python train.py --n_layer=10 --n_head=8 --vocab_size=15448 --parallel_block=false --init_std_up=0.0163 --lr_mult_down=2.0 --final_lr_fraction=0.0
MLP neurons of a small language model. Each row is named by its layer, matrix (down: output weights) and neuron, and shows model dimensions 405-500. Each number is 200 + 30 x the weight over its row's rms, rounded and kept within 0 to 999.
A block is one neuron, or neurons of one layer that tend to fire together. After each block is what it responds to, as a language model described it from the Wikipedia text at the highest values.

L7.down149,225,222,207,210,241,103,147,200,198,195,203,147,177,222,162,218,271,196,144,213,185,155,225,182,245,239,199,204,172,224,196,201,210,227,245,238,201,161,193,267,167,198,189,188,164,187,209,200,218,205,226,174,215,210,203,173,217,206,194,280,218,214,211,198,244,236,214,133,189,225,194,179,174,180,196,245,206,234,198,175,187,180,213,269,246,223,237,240,186,177,186,161,201,222,181,163
L7.down975,138,247,144,199,161,210,173,179,140,204,233,236,170,233,215,266,198,235,220,216,210,201,208,175,196,201,183,161,217,222,151,204,244,214,185,212,171,208,147,188,205,203,208,246,181,221,188,218,220,235,172,217,191,185,233,174,159,211,173,205,205,189,249,213,174,233,163,137,208,216,245,210,174,263,186,200,219,168,222,173,200,232,104,214,239,233,201,149,212,181,236,172,267,241,217,209
L7.down1330,199,235,144,240,188,140,207,214,169,175,148,252,188,202,209,189,178,120,217,173,208,197,199,237,146,143,206,212,189,209,216,196,214,217,172,206,196,215,217,175,226,208,185,147,151,194,220,177,260,218,196,210,155,202,172,196,184,201,177,246,199,215,156,193,228,209,266,208,205,201,159,239,170,151,162,192,170,183,239,174,227,275,261,209,205,214,219,230,170,219,229,171,160,209,191,184
L7.down1544,190,192,194,239,220,170,243,176,188,209,238,167,183,197,202,241,215,210,155,246,210,122,194,160,247,170,150,206,198,173,175,172,223,214,185,176,205,160,128,205,211,222,202,221,173,212,183,170,221,216,165,172,202,181,212,187,214,208,192,207,224,203,232,208,181,219,194,172,184,211,208,195,194,112,194,201,199,181,172,181,176,232,212,250,209,221,235,253,161,244,173,208,224,249,229,219
L7.down1645,176,250,158,145,231,274,171,183,161,192,214,209,203,180,172,172,162,226,170,225,256,180,141,203,214,220,177,239,235,214,202,207,186,223,186,154,214,200,183,191,245,209,159,214,171,165,164,241,222,184,231,271,194,164,208,203,206,224,243,217,193,169,203,169,215,197,224,162,144,241,208,240,154,191,213,195,166,199,210,190,205,207,219,234,258,232,211,197,208,210,174,182,200,214,195,175
L7.down1812,205,246,237,221,193,193,173,132,166,207,183,160,259,166,168,182,224,223,214,164,215,222,209,184,213,165,190,199,171,205,190,249,198,189,230,199,229,164,191,223,196,212,231,184,227,176,258,192,231,213,217,186,164,215,212,172,183,161,197,230,186,206,175,211,192,204,226,222,174,241,173,216,163,208,218,255,226,159,189,234,173,205,196,198,208,217,184,202,206,167,183,212,152,154,237,182
L7.down1864,194,133,197,171,213,168,186,175,195,175,190,173,160,149,142,213,183,203,208,160,199,153,174,247,187,219,173,241,218,118,195,212,217,228,178,191,227,224,209,157,242,198,204,209,204,205,222,170,154,162,188,204,175,212,254,213,177,216,200,248,156,208,175,211,181,214,197,171,208,247,168,258,241,200,196,203,205,222,238,220,161,200,145,188,173,192,182,233,214,237,215,188,210,187,191,196
L7.down1944,162,256,218,197,204,240,178,215,180,222,250,222,214,204,193,149,233,180,185,226,242,187,192,195,219,227,187,202,213,203,148,175,205,198,201,217,188,182,230,207,173,253,164,257,221,227,194,217,164,208,192,237,179,189,220,244,257,204,200,201,221,141,191,222,198,233,210,167,263,210,240,231,222,221,235,172,215,179,215,217,212,133,147,200,220,225,187,208,228,231,176,255,202,151,228,183
Description: Tokens inside a person's descriptive phrase just before the occupation noun, such as a, nationality pieces, and modifiers in is-a-Chilean-economist or semi-professional-footballer.

L6.down261,251,202,226,221,196,207,168,179,168,232,234,220,195,205,231,135,146,181,280,191,217,195,238,219,185,184,213,214,184,161,207,177,205,194,136,242,144,200,175,220,210,233,202,256,225,197,213,174,191,167,207,198,188,202,183,131,210,202,211,183,203,167,228,141,209,222,217,186,198,260,182,190,216,251,167,238,180,178,185,186,239,145,141,227,240,172,245,218,210,186,210,195,119,239,212,210
L6.down775,185,193,224,229,248,222,191,200,165,192,148,209,222,181,210,196,186,161,166,245,179,213,234,178,158,218,227,195,184,220,239,201,216,215,190,234,153,216,234,160,232,166,185,181,176,197,217,189,209,208,190,219,187,238,211,193,257,245,244,170,168,197,198,164,173,164,196,176,271,246,162,243,217,180,196,197,203,234,214,195,194,186,149,251,174,159,206,207,151,190,214,139,153,265,176,210
L6.down1239,165,221,179,195,131,183,179,201,205,220,201,194,170,180,137,196,158,192,174,198,136,209,171,213,221,185,239,223,218,166,179,143,186,143,177,185,218,244,266,186,219,173,243,237,184,205,240,240,199,190,152,193,207,228,224,192,183,167,189,219,201,213,158,149,235,150,232,164,176,212,209,279,195,184,227,224,171,187,183,205,180,196,253,204,197,236,229,212,123,196,234,181,204,226,173,125
L6.down1493,219,219,214,199,175,165,213,178,206,196,192,237,172,202,190,188,227,208,229,202,183,182,122,217,255,215,237,169,210,242,202,190,268,185,180,194,172,185,145,263,132,167,213,153,201,245,251,162,198,181,180,164,188,180,165,230,191,215,232,187,220,189,195,160,261,206,255,168,157,182,135,209,268,156,204,199,189,193,215,234,217,193,233,173,236,255,210,213,250,135,193,243,219,221,173,177
L6.down1507,195,147,197,194,166,205,211,192,156,234,160,189,157,143,189,190,168,237,208,201,228,199,168,172,173,199,160,209,178,217,189,205,182,187,205,223,172,233,168,175,202,96,230,172,178,205,221,182,210,165,188,185,220,187,202,213,179,245,209,231,174,223,170,174,219,131,225,196,208,178,213,182,199,213,140,190,231,230,183,194,193,202,170,207,241,185,233,192,126,179,194,195,204,235,224,193
L6.down1629,181,203,233,196,171,184,191,194,193,232,188,165,164,216,217,252,245,138,209,134,181,146,178,225,205,232,194,196,196,228,230,133,210,204,232,218,206,196,203,170,272,178,233,217,198,201,207,172,166,185,177,187,159,218,209,174,193,239,193,193,212,198,184,176,220,188,201,180,166,185,213,184,237,207,168,195,185,222,245,176,224,196,217,224,272,180,202,106,175,177,228,164,176,242,215,195
L6.down1696,221,165,224,167,208,173,152,208,232,192,167,175,162,213,169,170,203,119,169,201,227,208,193,188,225,218,235,183,227,183,174,195,230,193,217,213,214,185,187,168,226,185,158,186,213,193,183,170,168,170,243,234,184,191,198,221,210,192,189,271,178,187,192,212,200,218,209,171,196,163,257,184,172,228,223,124,264,235,168,258,251,224,176,187,233,146,210,183,183,155,198,172,155,223,207,222
L6.down1941,238,143,185,212,257,194,210,173,206,199,143,144,180,221,242,272,151,235,204,220,177,185,201,163,206,191,218,200,190,174,180,232,194,186,154,227,201,224,189,194,187,187,269,231,149,197,172,152,203,251,211,254,256,169,227,180,230,243,204,201,223,158,185,191,228,191,193,170,182,207,193,215,222,188,198,187,184,232,146,193,236,195,235,240,147,209,224,237,205,169,180,245,282,208,178,265
Description: Middle or later digit tokens of multi-digit numbers, especially zeros in counts, money and statistics, such as 10,0|0|0, $28|0|,000, 3|0| producers.

L6.down40,202,223,204,192,235,125,230,182,207,264,158,164,200,213,176,230,194,278,148,122,174,169,214,233,205,180,257,194,242,195,186,219,238,192,227,190,197,187,191,204,258,205,155,205,161,244,165,232,141,226,153,203,189,220,157,184,178,243,206,182,162,220,185,191,191,192,243,187,144,186,183,222,234,155,181,205,194,218,194,179,167,148,153,208,185,205,251,207,190,151,183,168,190,205,206,179
L6.down783,160,157,207,218,193,239,215,175,214,205,209,185,217,166,161,199,146,190,234,197,213,208,211,205,190,209,187,209,159,209,220,196,153,161,242,170,146,213,219,171,210,239,241,179,177,249,209,218,159,174,207,201,216,246,242,192,194,248,242,221,244,189,130,192,203,227,187,219,244,168,197,211,259,204,145,188,149,221,185,156,179,210,198,182,221,192,205,210,207,206,216,161,262,166,221,191
L6.down986,204,205,243,217,196,182,198,161,162,181,223,221,202,206,194,186,189,229,160,195,160,213,226,211,182,142,278,190,199,221,221,216,172,191,181,219,195,172,208,219,171,219,262,240,163,201,219,250,222,270,211,236,175,238,216,214,196,194,177,191,169,193,283,149,200,229,211,240,209,153,204,188,173,173,223,177,114,192,224,188,205,222,211,179,221,145,187,227,196,222,167,167,188,184,184,267
L6.down1048,207,220,252,211,218,177,215,164,175,207,214,216,220,199,184,263,207,221,263,146,188,248,163,190,228,256,195,192,148,178,120,175,186,192,184,192,163,222,186,214,196,226,162,163,205,229,231,149,143,238,197,201,166,166,202,188,171,218,250,161,204,226,160,248,154,186,236,200,185,188,249,175,178,182,207,211,167,221,201,250,261,243,224,215,213,182,206,244,199,222,170,239,199,185,206,212
L6.down1194,207,210,175,245,174,185,177,198,201,206,167,196,187,210,210,182,227,174,174,140,195,164,230,198,265,168,174,232,217,133,173,237,217,199,189,226,200,246,192,203,167,174,233,146,201,177,175,268,192,272,219,156,195,219,231,181,248,212,212,252,170,210,178,187,158,216,158,200,194,198,242,231,247,192,189,234,190,263,185,224,148,140,141,225,192,197,246,194,181,207,184,208,219,140,218,173
L6.down1613,230,170,208,191,212,202,163,265,249,234,194,214,226,220,210,217,219,269,216,201,181,225,202,228,179,243,237,216,221,193,160,242,202,158,184,231,221,184,159,224,164,174,255,232,196,236,195,239,229,210,214,176,199,170,195,170,193,229,259,210,179,239,203,195,182,204,231,182,169,188,232,239,218,184,194,241,141,176,218,224,121,208,165,197,259,197,201,213,148,222,123,176,199,199,165,111
L6.down1667,193,237,191,276,199,206,197,240,181,241,185,207,214,185,239,253,165,254,188,247,211,202,214,244,284,181,192,203,239,150,141,195,160,121,169,203,218,167,217,247,160,188,278,214,185,201,226,219,207,269,283,195,200,170,146,210,210,226,224,232,241,228,180,184,153,188,222,173,187,207,272,199,200,162,149,182,183,196,231,175,164,211,168,242,242,199,227,219,168,200,227,193,225,189,208,134
L6.down1717,191,208,194,227,179,183,201,239,275,190,159,253,172,222,213,226,196,175,194,222,177,203,235,184,226,204,194,251,239,192,211,232,180,208,200,211,241,221,183,221,128,164,222,196,231,173,193,217,241,191,196,180,188,167,233,171,277,137,160,205,236,193,229,212,179,192,242,232,160,227,188,189,238,167,197,252,163,187,201,202,195,226,212,227,210,209,216,239,169,218,175,197,174,204,179,165
Description: Main verb tokens or verb endings that follow a named subject, pronoun or "to" in narrative text, such as sought, showed, dodges, wanted.

L7.down63,217,233,236,196,236,152,204,186,228,174,147,226,206,172,171,193,212,210,211,184,212,249,186,183,252,210,217,158,224,175,214,143,225,187,197,185,148,220,208,201,245,160,228,241,231,173,208,229,200,263,225,266,204,234,220,192,251,195,212,211,205,257,198,177,185,161,230,258,207,183,216,195,201,208,178,178,251,221,204,234,223,137,191,184,241,192,184,165,227,195,196,215,232,224,179,178
L7.down352,227,214,225,205,205,223,192,207,217,161,216,196,160,181,194,194,189,216,131,193,218,183,248,176,212,202,199,217,262,191,218,156,239,236,223,184,171,198,220,190,159,207,251,175,183,206,236,200,202,192,163,176,213,230,229,172,190,186,210,197,169,234,194,203,202,180,239,213,203,196,210,221,226,214,172,265,170,219,151,196,200,174,163,220,192,138,244,260,206,222,218,173,215,218,226,158
L7.down815,232,206,237,192,226,228,207,229,216,194,249,193,229,165,203,143,191,145,188,208,206,203,182,206,171,195,192,215,239,174,214,188,227,197,176,204,221,229,226,205,214,182,147,153,156,177,232,258,157,180,188,254,123,197,180,234,197,201,182,198,162,192,173,240,143,204,217,193,235,179,190,210,261,176,218,188,215,168,222,205,211,177,184,240,213,244,223,208,177,218,221,188,238,187,191,140
L7.down899,220,177,153,177,183,203,172,192,230,159,184,233,199,187,234,226,246,193,220,136,277,182,206,188,223,210,268,171,211,216,195,122,227,257,210,255,156,254,182,212,224,145,167,213,200,250,160,195,199,195,142,174,185,191,213,180,224,204,214,129,183,205,168,181,159,208,220,186,151,211,189,232,203,201,201,169,206,226,269,211,193,251,160,178,201,199,195,180,210,179,249,160,204,198,228,138
L7.down970,162,161,172,199,236,194,150,198,134,206,182,269,195,232,254,191,181,193,186,257,195,210,202,163,181,177,230,230,216,180,199,188,210,224,185,188,208,165,203,213,208,222,245,180,214,202,197,217,211,209,178,198,189,158,221,223,179,207,220,172,156,156,180,180,179,160,211,263,181,174,214,236,194,179,147,232,176,178,117,147,198,199,190,198,252,272,208,174,180,196,194,160,225,211,206,204
L7.down1441,225,158,285,187,171,203,248,157,188,261,234,226,181,211,207,218,193,202,221,238,224,162,167,149,234,213,197,198,194,167,215,205,242,202,188,219,213,198,179,216,216,179,140,231,199,156,178,189,173,209,188,220,211,224,208,192,180,187,240,231,139,203,180,244,200,264,174,228,181,152,226,147,193,199,215,203,174,206,238,205,211,216,162,143,196,210,192,188,216,172,164,242,209,241,213,216
L7.down1495,185,173,184,204,207,148,168,270,229,210,206,222,167,198,176,165,174,150,186,143,152,219,202,192,199,169,192,203,183,230,179,162,192,184,183,220,174,192,173,181,193,166,240,135,219,197,212,229,247,197,138,159,204,238,240,229,196,157,196,174,128,241,212,203,190,122,205,211,164,175,172,252,199,183,171,191,214,220,189,139,243,212,263,149,153,181,151,211,139,194,213,197,190,231,223,191
L7.down1827,187,202,251,193,220,176,249,193,209,209,246,222,239,268,182,208,164,185,190,192,218,264,186,187,199,203,174,190,205,170,225,166,222,225,209,203,175,217,183,210,170,191,224,185,190,241,169,241,232,173,246,213,159,197,229,275,209,228,204,195,206,246,210,179,199,202,201,202,188,204,220,148,206,208,168,226,232,204,204,179,188,213,242,215,181,193,224,180,195,217,177,191,214,225,171,146
Description: Possessive 's, his/their/an and year digits at the point where a named creator is about to be tied to a work, as in King's It and in his book.

L7.down175,168,194,187,238,187,223,206,191,195,233,180,179,224,181,207,237,242,182,180,220,166,170,140,203,247,203,246,209,185,206,164,207,194,183,212,160,182,249,185,178,201,203,187,179,166,201,227,207,252,274,203,208,189,244,210,206,189,219,240,244,192,206,173,220,219,228,187,151,202,243,217,261,228,147,129,173,182,176,244,143,191,210,159,204,216,153,221,219,209,175,160,193,228,205,249,166
L7.down213,190,201,194,261,133,156,154,173,206,229,238,217,201,195,150,218,167,172,177,197,228,192,195,183,232,174,177,174,217,166,200,189,138,177,191,205,220,165,178,224,175,220,257,155,213,180,213,215,213,224,194,238,207,226,207,210,223,215,177,228,227,213,259,184,251,216,218,139,237,211,240,205,200,156,241,168,235,203,203,193,195,153,146,192,175,159,197,208,164,209,252,205,186,217,247,172
L7.down641,190,180,237,217,248,241,163,205,168,190,247,172,201,213,245,253,164,218,216,223,213,237,217,192,255,189,214,168,195,183,184,210,239,164,213,172,204,160,203,208,164,127,212,211,182,189,187,228,200,241,195,198,188,189,230,226,221,199,226,226,207,177,213,174,141,192,198,190,192,190,219,209,194,187,198,220,213,184,221,220,200,223,190,223,211,258,214,178,194,183,140,242,175,153,239,185
L7.down898,186,217,206,203,180,234,219,165,174,182,187,229,164,180,252,200,209,215,242,211,218,235,229,209,169,214,247,167,147,210,198,238,191,220,162,206,221,304,180,185,199,189,184,227,185,233,225,191,186,147,215,213,191,157,172,218,238,179,170,144,177,253,217,203,223,207,205,215,194,203,196,243,253,172,206,150,183,194,182,165,194,174,168,175,187,217,184,209,238,279,158,210,146,164,232,203
L7.down1422,201,189,184,178,177,215,188,209,235,187,191,220,227,183,252,189,209,203,154,192,176,155,169,236,211,230,184,217,190,200,202,134,194,252,209,190,183,235,168,253,212,231,229,161,206,212,204,217,225,220,217,141,209,221,242,246,227,174,190,184,156,124,239,237,217,232,212,220,184,175,204,196,249,162,185,272,191,183,249,198,169,180,202,203,194,244,141,204,233,254,249,154,168,160,169,158
L7.down1656,270,179,182,162,237,218,176,177,206,190,153,208,193,129,250,151,198,184,188,193,208,234,139,195,160,262,229,205,198,225,216,176,154,151,284,189,228,220,176,227,178,166,213,207,223,218,141,204,212,203,191,176,150,177,236,228,171,139,129,184,189,189,180,185,204,187,220,205,193,204,204,221,204,189,174,241,179,201,214,185,140,188,214,256,152,206,243,203,195,183,185,150,171,122,143,218
L7.down1938,177,156,159,225,193,184,217,244,131,172,208,218,177,176,217,257,181,226,245,194,157,233,217,219,201,198,175,187,214,209,224,203,185,131,158,204,225,203,218,239,174,218,198,152,220,177,166,180,237,192,230,164,220,228,183,179,201,186,206,195,175,162,186,186,189,256,192,243,204,196,213,204,258,230,195,199,219,174,211,195,141,189,127,164,241,164,183,219,222,148,223,199,209,136,210,198
L7.down2023,151,164,253,197,158,187,214,212,163,247,274,169,196,160,171,197,214,194,184,241,228,228,152,232,238,214,220,183,225,173,267,217,118,208,188,200,204,214,267,209,170,184,233,205,195,198,169,185,187,220,199,180,196,256,157,184,179,217,240,176,167,222,236,231,218,195,201,197,163,162,230,232,175,142,139,202,212,206,244,206,258,183,196,220,195,204,192,217,143,221,167,218,133,240,194,160
Description: Verbs of saying, thinking or learning that introduce a following clause or object, such as announced, thinks, discovers, claimed, said; also sometimes because, table pipes, and dates.

L4.down40,202,189,160,250,222,186,238,228,157,213,254,248,164,201,210,198,205,171,221,209,220,216,210,172,175,187,155,198,173,273,217,175,183,223,216,227,194,187,131,238,236,194,183,179,160,208,196,213,182,239,186,193,220,250,250,183,220,206,159,235,227,169,209,128,182,212,180,204,207,182,190,183,206,187,171,190,202,171,200,194,230,187,159,188,197,172,174,199,233,228,221,245,192,193,201,262
Description: Adjectives or role nouns completing a predicate after is, became, was, as, or a, such as jealous, profitable, dangerous, runner.

L6.down425,159,174,96,215,219,229,207,149,206,180,226,224,222,224,214,164,192,211,243,218,257,178,186,192,222,185,169,251,176,182,155,187,205,182,200,181,157,190,193,190,188,232,176,176,216,152,237,205,263,171,197,195,231,190,191,212,171,203,204,163,219,159,207,160,207,194,199,214,218,191,134,204,202,183,236,185,185,257,184,176,178,192,151,168,166,208,219,215,186,176,186,201,173,180,188,221
L6.down458,210,220,232,193,200,177,161,209,193,148,213,216,224,211,224,225,185,192,216,202,242,192,175,168,226,269,189,228,176,169,225,155,200,245,133,167,227,210,241,223,184,260,212,160,157,181,180,227,201,234,171,173,250,176,219,152,196,208,165,184,183,195,207,204,227,153,251,188,252,203,176,193,224,166,196,202,167,198,189,197,180,232,254,190,160,241,176,222,224,216,165,201,136,246,217,164
L6.down657,138,234,219,217,218,138,150,232,156,221,210,183,164,194,235,235,155,180,211,146,235,206,220,161,150,247,199,244,213,137,232,191,177,191,134,155,185,297,143,213,245,227,188,205,199,213,211,166,226,209,209,158,210,220,218,219,195,198,219,169,212,172,168,218,243,120,183,205,171,253,226,184,208,216,166,263,255,213,193,228,186,149,190,201,165,183,170,162,255,223,192,225,159,224,214,178
L6.down849,222,248,231,182,206,198,203,243,243,183,155,223,176,220,185,179,187,135,236,185,194,238,195,172,177,211,202,201,192,194,207,243,188,240,230,200,268,192,252,241,241,202,166,160,235,201,246,201,201,204,167,173,238,170,197,191,242,163,208,174,171,213,147,210,226,211,217,104,183,176,228,241,207,201,218,193,241,188,177,222,172,181,221,148,179,220,170,199,203,169,166,205,199,169,230,173
L6.down996,215,239,230,180,171,246,145,112,196,259,184,220,214,183,198,207,262,188,232,189,215,240,231,226,156,178,209,186,163,176,173,185,198,219,217,184,208,233,202,243,243,197,138,177,206,217,193,201,178,199,166,223,220,208,245,150,170,179,204,175,200,185,175,251,191,229,248,175,200,205,285,229,208,217,222,229,218,259,222,179,222,209,178,159,177,204,191,228,187,222,165,154,211,226,188,244
L6.down1167,213,243,218,167,172,155,161,222,216,250,183,151,225,196,210,178,241,179,247,211,154,207,188,206,196,190,224,204,195,184,180,148,185,204,200,234,211,234,174,217,177,275,155,229,188,190,201,184,234,211,176,188,189,211,180,180,235,200,160,229,209,206,201,217,178,226,191,240,165,219,229,237,240,230,180,166,234,166,252,231,248,200,153,201,190,185,218,247,214,180,199,200,250,209,196,194
L6.down1292,176,188,244,203,208,183,248,192,225,200,185,238,264,201,196,163,181,182,186,175,257,191,232,176,187,233,175,163,166,160,191,223,191,199,139,224,281,215,155,193,195,227,191,214,159,202,179,186,185,230,195,209,263,259,217,157,141,215,206,180,185,211,188,180,196,194,205,142,217,216,194,265,206,216,103,195,125,161,226,185,261,234,212,179,201,218,120,189,205,199,178,196,161,200,195,231
L6.down1902,191,176,146,228,160,198,224,187,154,224,177,203,147,219,204,223,177,174,227,200,151,142,214,170,180,203,221,233,199,212,207,189,172,212,218,202,208,206,224,188,184,213,222,146,173,197,183,204,208,228,172,158,255,217,191,217,241,125,141,193,226,204,198,305,205,162,181,206,197,169,178,218,200,178,221,162,184,159,198,221,219,233,183,178,186,150,158,190,177,215,253,205,150,210,175,174
Description: Tokens that open a mention of a written work or source after an author or speaker, as in "wrote in an interview", "in his dissent", "translation by", "reports that"; weaker on unrelated word pieces.

L7.down184,229,231,186,157,238,134,178,208,254,195,219,204,215,183,117,239,208,157,192,219,161,170,236,197,183,177,193,218,195,223,253,201,225,251,195,173,234,192,180,152,217,165,182,268,207,145,219,196,193,209,172,192,158,211,189,189,223,206,162,249,212,144,210,214,197,209,191,194,261,204,226,220,235,204,147,228,150,172,191,186,181,229,165,148,217,237,142,166,197,205,166,201,175,189,213,188
L7.down238,184,166,212,224,196,193,210,199,193,165,183,202,169,223,189,200,210,211,203,169,172,217,227,194,167,229,178,227,238,240,240,174,200,155,217,156,266,195,202,183,231,138,182,225,233,212,192,197,219,178,176,222,230,203,164,197,244,224,196,215,216,180,147,132,181,141,166,215,181,210,195,147,205,201,184,170,164,188,232,187,195,237,198,209,204,197,172,224,178,211,213,187,270,188,208,188
L7.down652,192,231,161,203,168,159,185,204,187,180,182,211,222,238,143,256,196,238,246,187,174,187,175,225,199,223,176,207,212,194,177,167,192,230,212,217,193,191,192,218,201,248,210,224,208,197,182,241,198,240,194,180,173,161,181,195,226,191,241,219,203,169,190,194,185,236,206,161,212,169,235,214,202,213,260,233,194,204,188,143,205,216,147,201,260,136,266,168,180,177,214,167,117,208,187,201
L7.down1109,167,196,184,235,215,238,192,191,216,223,237,158,144,256,195,171,221,185,218,253,174,181,231,195,159,235,133,151,196,165,184,211,231,146,131,196,273,188,186,159,201,208,193,190,218,171,165,180,215,161,172,178,253,228,193,189,183,198,226,250,218,143,234,192,210,266,241,233,195,214,217,254,185,181,188,192,186,228,190,206,185,220,195,206,229,188,257,225,236,206,207,158,177,185,228,191
L7.down1201,234,203,275,210,187,212,213,208,227,170,191,217,217,187,171,246,161,187,147,177,188,199,156,204,185,152,174,208,220,189,208,180,212,223,244,202,169,229,214,165,201,220,215,167,228,174,217,207,136,159,234,187,211,249,186,137,257,224,161,221,175,232,263,181,180,176,183,153,196,166,150,173,234,224,183,164,192,184,146,265,225,194,239,234,239,223,199,167,216,180,187,222,190,228,234,224
L7.down1300,159,171,205,245,148,210,192,176,242,208,169,149,222,186,198,180,182,224,198,194,176,203,230,205,171,218,224,211,251,196,172,186,251,150,212,199,205,205,171,209,162,225,179,234,206,238,183,199,231,206,142,198,226,211,235,222,190,170,195,198,180,230,213,123,152,251,205,198,188,186,155,173,201,187,208,152,156,191,185,239,161,191,185,216,223,225,168,193,184,239,237,177,218,156,170,203
L7.down1815,180,159,123,240,206,228,163,246,187,206,210,184,151,185,243,185,209,226,216,186,206,199,169,149,219,250,182,246,221,169,219,159,229,152,182,190,178,170,175,202,168,201,200,237,150,195,194,200,172,139,161,182,194,204,199,198,218,253,210,189,186,220,199,186,210,193,226,212,157,191,154,195,156,207,189,170,181,185,215,220,204,194,217,190,147,222,226,193,221,231,179,184,240,243,187,179
L7.down1869,221,199,146,233,201,193,212,209,185,146,237,171,200,192,158,225,201,229,209,235,188,212,214,199,264,148,168,224,201,244,132,186,172,201,227,145,186,262,212,221,206,188,177,224,261,183,174,194,218,221,188,148,185,188,171,194,193,165,262,223,221,220,201,190,199,219,225,150,175,184,243,231,243,209,209,175,213,209,188,139,172,205,240,197,199,217,226,138,180,142,197,215,218,208,227,235
Description: First digit of a multi-digit number split into tokens (5 of 50 million, 1 of 10,000, 4 of 400m), and word-initial G/g/F pieces (Gospels, Gomez, gauges).

L4.down957,201,175,198,197,231,171,217,195,238,218,160,179,145,226,217,247,193,191,206,271,204,177,165,251,221,215,210,236,154,146,206,150,239,195,227,182,225,207,187,194,180,155,182,198,117,137,193,178,180,221,204,249,185,203,199,162,232,130,231,205,178,203,211,209,171,206,188,198,216,165,164,211,260,214,216,163,184,182,224,161,208,182,170,279,193,208,187,154,200,212,181,224,230,201,172,204
Description: Number and quantity tokens before a counted noun: digits inside numbers (4,000; 800), number words (seven, thirteen), quantifiers (numerous, several, number of).

L4.down1583,208,160,200,214,214,290,219,250,140,227,240,217,212,131,238,264,202,224,223,235,150,215,222,225,186,214,216,228,248,261,209,228,183,160,218,215,230,186,160,182,205,215,190,191,181,220,205,184,184,224,228,206,210,191,255,227,228,219,186,195,209,203,224,202,176,205,189,215,187,217,202,236,176,111,156,195,184,180,243,237,194,195,198,233,191,212,230,193,218,217,187,206,202,206,270,167
Description: The token that completes a clause's subject and main verb and opens its object or complement, mostly reporting verbs and "that", as in "states that", "ruled that", "said".

L4.down34,246,183,226,199,249,189,195,153,224,242,246,245,180,240,155,184,185,175,177,228,133,205,233,247,214,186,219,211,257,150,202,201,247,213,212,204,197,247,169,192,211,192,187,204,176,163,170,151,200,219,123,204,210,176,228,207,227,164,174,219,205,183,176,241,221,177,244,249,179,228,261,197,225,254,200,159,214,165,199,230,230,245,210,183,194,224,191,162,198,214,186,202,207,217,169,176
Description: Mostly the apostrophe of possessive 's after names or nouns (King's, Freeman's, mother's), plus possessive pronouns (His, My) and the unit m in measurements.

L6.down241,212,249,229,151,231,198,239,198,171,218,216,177,239,224,206,189,197,212,183,203,203,183,219,242,220,185,196,220,225,234,194,145,227,185,251,206,209,186,175,202,189,142,206,155,230,168,205,196,246,209,183,185,209,157,213,224,204,205,224,214,215,238,187,181,186,184,170,208,163,219,201,256,209,220,257,219,156,180,222,262,194,207,184,246,200,184,222,196,224,166,208,264,252,255,254,217
L6.down658,243,197,215,194,222,208,226,198,183,197,244,177,220,217,177,133,221,237,150,175,166,188,189,197,258,202,168,197,185,182,153,184,149,202,191,185,207,173,211,212,183,198,130,231,236,210,204,205,192,201,176,177,153,250,256,216,225,192,161,232,182,200,175,276,225,177,255,136,207,236,207,188,171,245,238,265,228,230,215,217,196,166,220,201,200,204,162,242,223,218,177,164,191,176,175,235
L6.down932,196,189,222,205,149,196,201,243,159,189,119,182,211,158,184,202,174,219,252,210,174,178,238,159,219,198,241,225,200,177,221,183,188,181,216,209,174,202,210,239,197,239,169,244,242,183,218,233,147,229,238,244,231,221,245,208,211,196,194,226,213,228,205,177,204,220,183,280,163,177,160,195,189,172,190,189,197,279,193,192,210,174,188,213,141,256,170,106,216,195,183,183,169,173,213,194
L6.down1326,242,220,245,217,175,199,202,187,214,202,211,164,235,242,180,222,243,152,198,177,223,170,227,213,190,194,211,246,227,175,199,202,183,221,183,177,162,229,197,227,216,205,221,189,240,124,209,210,203,199,245,205,187,157,174,163,163,199,209,230,194,245,175,221,180,192,253,204,209,188,189,223,157,217,208,231,212,225,258,196,192,190,132,171,235,160,215,204,205,202,187,179,193,266,210,198
L6.down1342,212,249,246,216,229,197,241,204,272,113,228,227,227,222,240,191,228,196,188,209,240,209,190,210,211,205,196,206,176,174,215,173,208,263,185,215,185,201,175,217,193,199,241,221,213,204,201,150,206,211,206,164,210,168,204,175,128,160,162,175,257,206,237,209,186,229,247,154,211,113,191,183,190,206,186,223,163,232,220,167,192,189,208,168,231,153,177,156,179,191,163,177,191,241,214,184
L6.down1646,190,203,204,275,210,185,226,157,199,238,272,250,217,207,195,233,207,174,211,191,133,215,185,173,181,202,207,196,195,221,228,231,224,205,214,205,205,249,200,209,181,187,231,158,161,150,250,231,131,219,207,168,186,186,175,222,247,209,187,205,193,236,211,215,213,152,206,169,206,248,190,154,232,180,229,210,170,185,198,226,281,215,208,164,178,205,165,244,183,289,198,189,196,207,202,203
L6.down1675,116,209,213,175,222,228,212,189,222,221,243,209,244,188,146,191,152,260,206,227,274,244,185,191,184,232,208,174,206,197,150,240,216,219,192,183,200,181,212,224,178,184,177,273,195,201,215,187,209,206,163,150,198,205,222,248,201,238,161,189,195,231,142,207,180,210,225,198,191,236,207,215,219,217,165,187,212,214,215,150,213,199,199,240,173,175,167,188,152,164,200,209,204,197,219,171
L6.down1812,214,164,218,224,195,146,160,189,270,155,215,218,158,225,235,194,184,247,219,194,133,180,165,204,213,188,152,177,180,233,179,243,237,209,201,190,193,188,163,180,271,178,212,230,185,228,194,243,180,188,238,188,207,246,219,235,185,189,125,297,211,190,176,185,240,241,168,192,175,251,160,185,187,173,190,231,197,218,177,261,196,219,221,218,227,219,175,246,210,145,186,202,153,232,192,184
Description: Tokens inside a chain of modifiers before a head noun: commas, and/or, hyphens, nationality and occupation words, e.g. Chilean econom-ist, young, jovial, hyper-real.